{"num_hidden_layers": 22, "hidden_size": 256, "num_attention_heads": 2, "num_key_value_heads": 2, "head_dim": 128, "intermediate_size": 1024, "vocab_size": 4096, "hidden_act": "gelu", "norm": "rmsnorm", "norm_place": "pre", "norm_eps": 1e-05, "positions": "learned", "qk_norm": false, "attn_scale": 0.0884, "bias": "qkv", "tie_word_embeddings": false, "parallel_block": false, "init": "normal", "init_std_qkv": 0.0464, "init_std_o": 0.0, "init_std_up": 0.0464, "init_std_down": 0.0, "optimizer": "muon_variant", "learning_rate": 0.00931, "lr_mult_o": 4.0, "lr_mult_down": 2.0, "beta1": 0.93, "lr_head": 0.00877, "max_grad_norm": 2.0, "warmup_steps": 200, "schedule": "wsd", "decay_fraction": 0.654, "decay_shape": "linear", "final_lr_fraction": 0.0, "batch_tokens": 131072, "max_seq_len": 512, "doc_mask": true, "train_tokens": 464700000, "max_steps": 3546, "dataset": "wikipedia_en"}
MLP neurons of a small language model. Each row is named by its layer, matrix (down: output weights) and neuron, and shows model dimensions 16-111. Each number is 128 + 32 x the weight over its row's rms, rounded and kept within 0 to 255. Numbers have three digits each.
Before each neuron's rows, "fires before" lists the tokens most often just after its 100 highest values on Wikipedia text that the model never trained on.

fires before: "-", "|", "–"
L18.down524:107157091122130095093138114105173126119101132129128080097125115164119098133109121058099160144072095183145111099123113117090091103138121116172134100162153091131127135157167164106114136126110153148201096127111167078096141127094085120106108101138137107129152099087178101163176066152141155153

fires before: "1", "2", "9"
L16.down184:097106110193157131080135149143149100124111137202100164096147139106166134095087098135160128144076090066130150172101173140161102092126148154068142169141128109157181123083133137104125134117117139116219122174123082086169150165111151149159149129112123129184145134086168158108177158108144137146

fires before: "8", "9", "7"
L18.down164:147114140224130034125133122134118139079107118180131150147108059110085138158148133098141097133082120108118193150106123183122093181138154134083083149155128119136165160115092144101073124091141128131110122145078142148124125112083096164190140109074124160170109131126065120193123167122142180159

fires before: " |", "–", ";", ",", "0", "."
L7.down602:161109126142120187136118095201091115144099105101124130122149156107160121168165107123109079163072118106164149145179087168111116142116144126175119095177155023100130140193124080138138084082158088141151121165138148121137040154161100135157108127105117180159114160094123136099156186147131133091

fires before: "|", ":", " ", " |\n", "4"
L14.down150:139131089109125121155095138130105149097113056109107163137074101169099108107082126141163123180038204090135084190179112053147113105147111074144070080166186109132191126135154102142126151201152158141140167064133159151141134152162107099144156140103151126104105151134062121141175080127143166131

fires before: "1", "2", "4", "5", "3", "8"
L16.down13:125210128148096112088153136157106150117117125159102133102091203162091201140184096116146097159115176127143130104134112153088138145166151197035138119125077171125128171093143150098098115176156119109122152126130182164111155131137089090116169110121145108180114085149105129172076051142151139168

fires before: "-", "="
L3.down482:120129139151178089130138094131167153078154127082092128115120067156200167129137031124123134093113122137173136175168109075095133189108130145148114155150109073172135084139154097156189142090156087173160130146111121106085112150102128108156163203197174110125145122163128083112125105190054206143

fires before: "7", "4", "6", "ic", "2"
L18.down206:135126209148129115135126137113128122116156085108148128125186171147107136150151152128176095131188179113107190115091188108198137173153093119120108164112144179108121181180158167100080125134160113152067121153091099152092178101074158120152159118168124121111109083168143114064144079122167163136

fires before: "8", "9", "7", "s", "ions"
L18.down207:127095118065115118158163150136126126138096041131079120177097086148115136122148104183115162123145124151125123131116141137116109130160140172167111138127068146164225108170098154140111121134161122140140146132103200084153107122170127128091137098135121096076089162142110081166124142034132111117

fires before: "0", "4", "5", "3", ",", "6"
L18.down360:135116201112185145085175140104080110141098062144210103137083122148128101105159103141182085132146172140125128126095118130187097098139147112113108141129121146137098143141127146169146119160088137122080131175169120119156150125132182124123076130166083115160131115146109092143109113093112097077

fires before: "5", "2", "6", "4", "3", "7"
L18.down759:059172135186121107061092126087128059148109157125113132123090118091162140083112106089160117133093208135140057155118122079128144125099123195140131162119107143078122109169162099102158152137099155121126155140121137134158119125164128161134144081069069137157126129193107130114157140116130111158

fires before: " ", "1", "0", "9", " |", "2"
L11.down183:138145110105140178146179112187074123116186119118173148115123140156097123108133110164167144123138138102126132109068137121088162107177125177103188114115119125096067094159107118107107130066151165144136188145039162130190045101153073138131140126101101137151148178121136175077059149173132095131

fires before: " ", "|", " |", " T"
L14.down850:088143118057142115140147161086139109124123156145119134082099133119162167152173097150134158130130181182086102124103167134132177084143145150138147097182149123127143101074106145111117086140114134172133173073171187185176128173082082108145123127124124162150131082130130114162151131091110126119

fires before: "9", "0", "8"
L11.down151:066135088080077125126107102111134084139152090149105148132131113117196132115152105099145121101111085164140148132189131114084126172128090159156146106091097130180100132200126097105130116096101078132114115116138188175135092082170156123159140164085096114117143151098104095095088118127167111158

fires before: "1", "2", "3", "8", "6"
L17.down538:120153119168092097195129095182159136094123134131104141107141123083107174151097085094188157157111118124125074147142125168098139156099122152100175154127145127085136149115105098164133115083145154093169177125106169124186166109126149218129179146138137127141060192137130158122166155116211105176

fires before: "2", "3", "4", "1"
L18.down440:155169116172117066141176170129098053193084118149050125073105161139135118163128137100163157169152158161084129151130169106145127065101113133157102081148087080103097136149131127137105133131156122177101084096144116078143115095030114149149136138135092090109173086103140100117061118136064127112

fires before: ".", "9", " |", "2", "3", "0"
L16.down263:166133138146183144152119108084086126083171082123129115104137075095112087198116106141086106098143132122116134137155069091178119119140111117190177132106094117130109087077144104114106122130132129107154087136099124178161160121141113116128160137107104111086127143150158137127057135144159164072

fires before: "1", "2", "0"
L17.down450:140122094110093098192132150106092105079080152164126134055135145026146111117187076119153063132107170087159159116116105094130123148146105059182145079160077125117087164152166180147074119078116076140183141117134134121106136135114111097094159111102131149147126144187113127160069130156174151086

fires before: "4", "6", "5", "3", "0"
L14.down978:122125059199112132136141091131136156169075133146116149107168091131164162118181128110079106168120142145125077139185152130106104161113137149089138153140112094089051120139121115137087142075129153119147124135123132124143144097077160147098138155114105196108175089139179098089073121161144130138

fires before: "1"
L18.down314:138114138183195109126139071162111111121082094142107155171134139082104140076085142146108185118139099164087136180135096080129115076133111116130110121111117147146068116124142125121165139074169174166059123156074158087171097166105066091160127077164170130139139092103119149152041138100163120129

fires before: "2", "1", "0"
L14.down527:087129093112132150151112192111099081136145123110130176110133117115150197134114114078161103129135111149167114137099114121134176154119127101078178156140174130117167070101071176217149133069170171069121111106148097107170120130127148143150177097100126168087103140111150102125181151131087125139

fires before: "-", "|", "="
L2.down143:071136124093161098087133113102173153136125120126085116126084116179144144123164081131129113119131113159141128159132109087100078145102089154149163151176112146152090077096169127179163114113099062089174167180144160117116167123053139127131169170176147063139094121110154108145095094197123172127

fires before: "0", "1", "–", ":", " season"
L17.down454:102206148148176135077146198144126094117162135135116117120102136074076080168181163156159153154093161066153091128142083141107102120154130119154114108150160178110144154144115115135161122117115123203139075101163119105135097138118148141069145062124165197091110180089134145101157105148149151132

fires before: "3", "4", "2", "5"
L18.down62:097137183160064100105183191188127085121070132141153199158133206151088147086115108160131093141083121157117069113118128080086079139169093150085109100099130144083089108134185071103111132143178093126087115127125139118100089140110129118138149096136146074134173108149123114166081146105154177113

fires before: " ", "\n"
L2.down1023:124168135100151133081139155192159204138141164122168174129061108061158128118133168125069160117142080144082121144103099154141119134150158157095150147112159060140108206163136126143128120149123174069096139168070153150148145173180101132117093140112134146114138175194121198143221158135102184171

fires before: "1", ",", "6", "0", "5", "2"
L18.down464:148087136078165141114156131149157124134092142136121117158128162079172134111206178201061150084180171154131168161173125154174184115125106110153109114113151124147097177191142082138108106173150169096131146118056158135157176177093080121169156107138181077093184170166155133175102121175130131203

fires before: " ", "–", " |", " |\n"
L11.down317:132171133094088121159108156075115119129104089126096084110126157094168133068099026120115097156058170153131081066122106125116140106147146100158133086143153115159129098165188114122099107176089123092199103141148145148120139138088091165161148130088138122116135098119135133119149122139125111146

fires before: "–", " |", " to", ":", "."
L17.down974:124182165101106068195178176113110103162088094102097120067122178121172181126157127140131140126085082113122178102085099166151104091159128113095154160061098140095124108131177149150108130130109181219110088075136156099160123133144149113092110088187161088113102153101145120142144150161102109136

fires before: "9", " ", "0", "5", "8", "6"
L18.down242:112140071083137100129113162111150152075149092071145083093105125185136112204095128155120170130124138126141137112150091172129127129052133090116136085193206178115130132195134166108159091042101096075116125089157119072175190141140068107090163170158093104056039146159111194133111062143152090136

fires before: " |", "4", "3", "5"
L16.down856:063111161160150103113114112139105157125139095166077117095108107099164135095151105136110131139152158127145140093073141133131133167152109112096143129168167105073156164162121105119146112153129138112095103103198119075153166099109214063129193098109053178143168112128138134148123178134167089106

fires before: " ", "\n"
L2.down535:114142164103159081142064105123115151194150139117172083108027096097116136142094167144114178145134147153075124126090124175113132142167112218120126173129146149157098199108086154166154151131107078140124156122075123141134129133172155111112139161092100208114140140155117096151169096119117103146

fires before: "–", ",", ".", ":", " |\n", " |"
L16.down14:135054126125164178141122093139157085119119126131093106117108112168104119157141167128112167067171147102167107165125140135148143138139133139141110106111173151132133091128116132165132148137167120157176105049127084150107136179151118137127191139096087137139145160137195135099103157099130138135

fires before: "0", "|", "2", "1"
L14.down832:153091140192155211107154207111093105172171094164144128126079121151133209122183160138152119159139116159153137141148110132108154109143115114174143078181053141128119176098133154152149118109070101100114155157152079124128108141111106118138093116111152168114162117142089138086122122178086137113

fires before: "8", "9", "7", "6", "5"
L16.down952:143139152128127147190088130125124146134147121151145124120077112127164047124203132127134066070116097103108149091095130124079132091077110121122140198139071135175161137133128094173138129133138138115135200156133164120172088128139124116101139117058066177107093098133121119187143164108132132194

fires before: "0", "1", "2", "6", "4", "3"
L17.down735:144174133132118143157068170076150128146125133165085148127146136055152121177115113150141088130133097100130159118142117117197170162116129149125147058135134158130096104138104097151077143117103074109154148158102073124130091059120110090156112141134093099104157138141097111141102153071090152135

fires before: "-", "|"
L2.down779:126156162117178092166058135128158099064132106132148075146129133105068132100187043159147127086121102109127121132162138141098121136105142131115165120168172122164116166144143105159110119106125049117153107156160094161185118152109107142148150105121120102065148159090127154115132120172128127179

fires before: "1", "2", "0", "4", "9", "7"
L16.down44:111144068115155117104156141146110121118099102134238150063136183157095121157112047151110161105084130164090065176154197081128122144169091139094123137124157100098111123127142129138118162100105142118100097197136111145160144135167083111128108117153098135178082129146162128091123100124100145159

fires before: "9", "8", "7", "6", "0"
L14.down622:119128111142186120143112136141119123093130148111097144161108137162091053124086094130098199152086153093155186147112157085112147112140118121123119106134077141086147138138138177133128151145121166085156078057109077167114161115155132174064148159148130121113110124142188144157090115099187119145

fires before: "9"
L16.down144:172096074057121128089091138076151066092120118109081117121159142107138131172129152101148078145140126151142073114128057107148124172139109162140144106107147116121155165144169133164124177077128055147076111078141137162105158127158073161213162176141158143137148165140127160078121061117183106167

fires before: "1", "2", "3", "9"
L14.down315:067100118129161096122157098169084109122088113103115102111146166128128132125157063122136090218084141200103160125077104101103111117141087122133156158119114106130073148149114154131093134164134118088088155112127154163134133104173185095120127137165165144147110119061114121082087137096110150150

fires before: "1", "2", "born", "L", "for"
L3.down861:146152112107151163178079167182087131140122122158128103145088159208081154120148078142114158072077126114122166138194088171132142144100096187098154099104181121093096182106126108193133157081154119075166144155130116144138126153077085143148147146102102167162107178115153124105116154113108073191

fires before: "1", "9", "2", "4", "3", "8"
L14.down839:180103075070115123138154110091136125081126108097131137123141132083111150111101108160121179140131125105168151177137099172086109183111106133199148110092089053125107151107118189146060147098174169180191126126093231126128129236136122134135113171103103124147149157147125137117109139154142122186

fires before: "4", "7", " is", "3", " was"
L16.down955:117152134191135159081116144097033102128181141145157181168085096094190154098096122157136182158055125140169133105113175128089131171139104133153102077149143135137117136113159111149189106134089086102121152107159151134134141134130085122129152139084072170150119187140128170151118142119116135117

fires before: " ", " —", "0", "4", " |", "|"
L7.down982:155148118116124136078145156125168204165109128081118095153087149170162117131138145151128125123136128166147147149082080136128157123112093164135154173089151158127122192152118122151105148113132106153130165146081095085077100096113116121107153149075140121166143172202132102177184132144053141157

fires before: "2", "0", "1", "6", "9"
L16.down606:141182175158132134141193126102111156087102121147183136131144153127185106154113124156113113151116172130142092148190159122126166084085146160164118144137134191135103147141144182101102104117198126155108047079125161117108137120065091123185166119111111168117142146168138199156152129081173177176

fires before: "4", "0", "2", "1", "3"
L16.down180:119125118117128136151078166124147139142104163127109121155123149108127111067192124098092148101131121163073147155110079152115093102149103141156129136157170074148111144114090179149107123133147097126185107110121127114135142149109128101221144079142148149159099096185109159085089118095144100133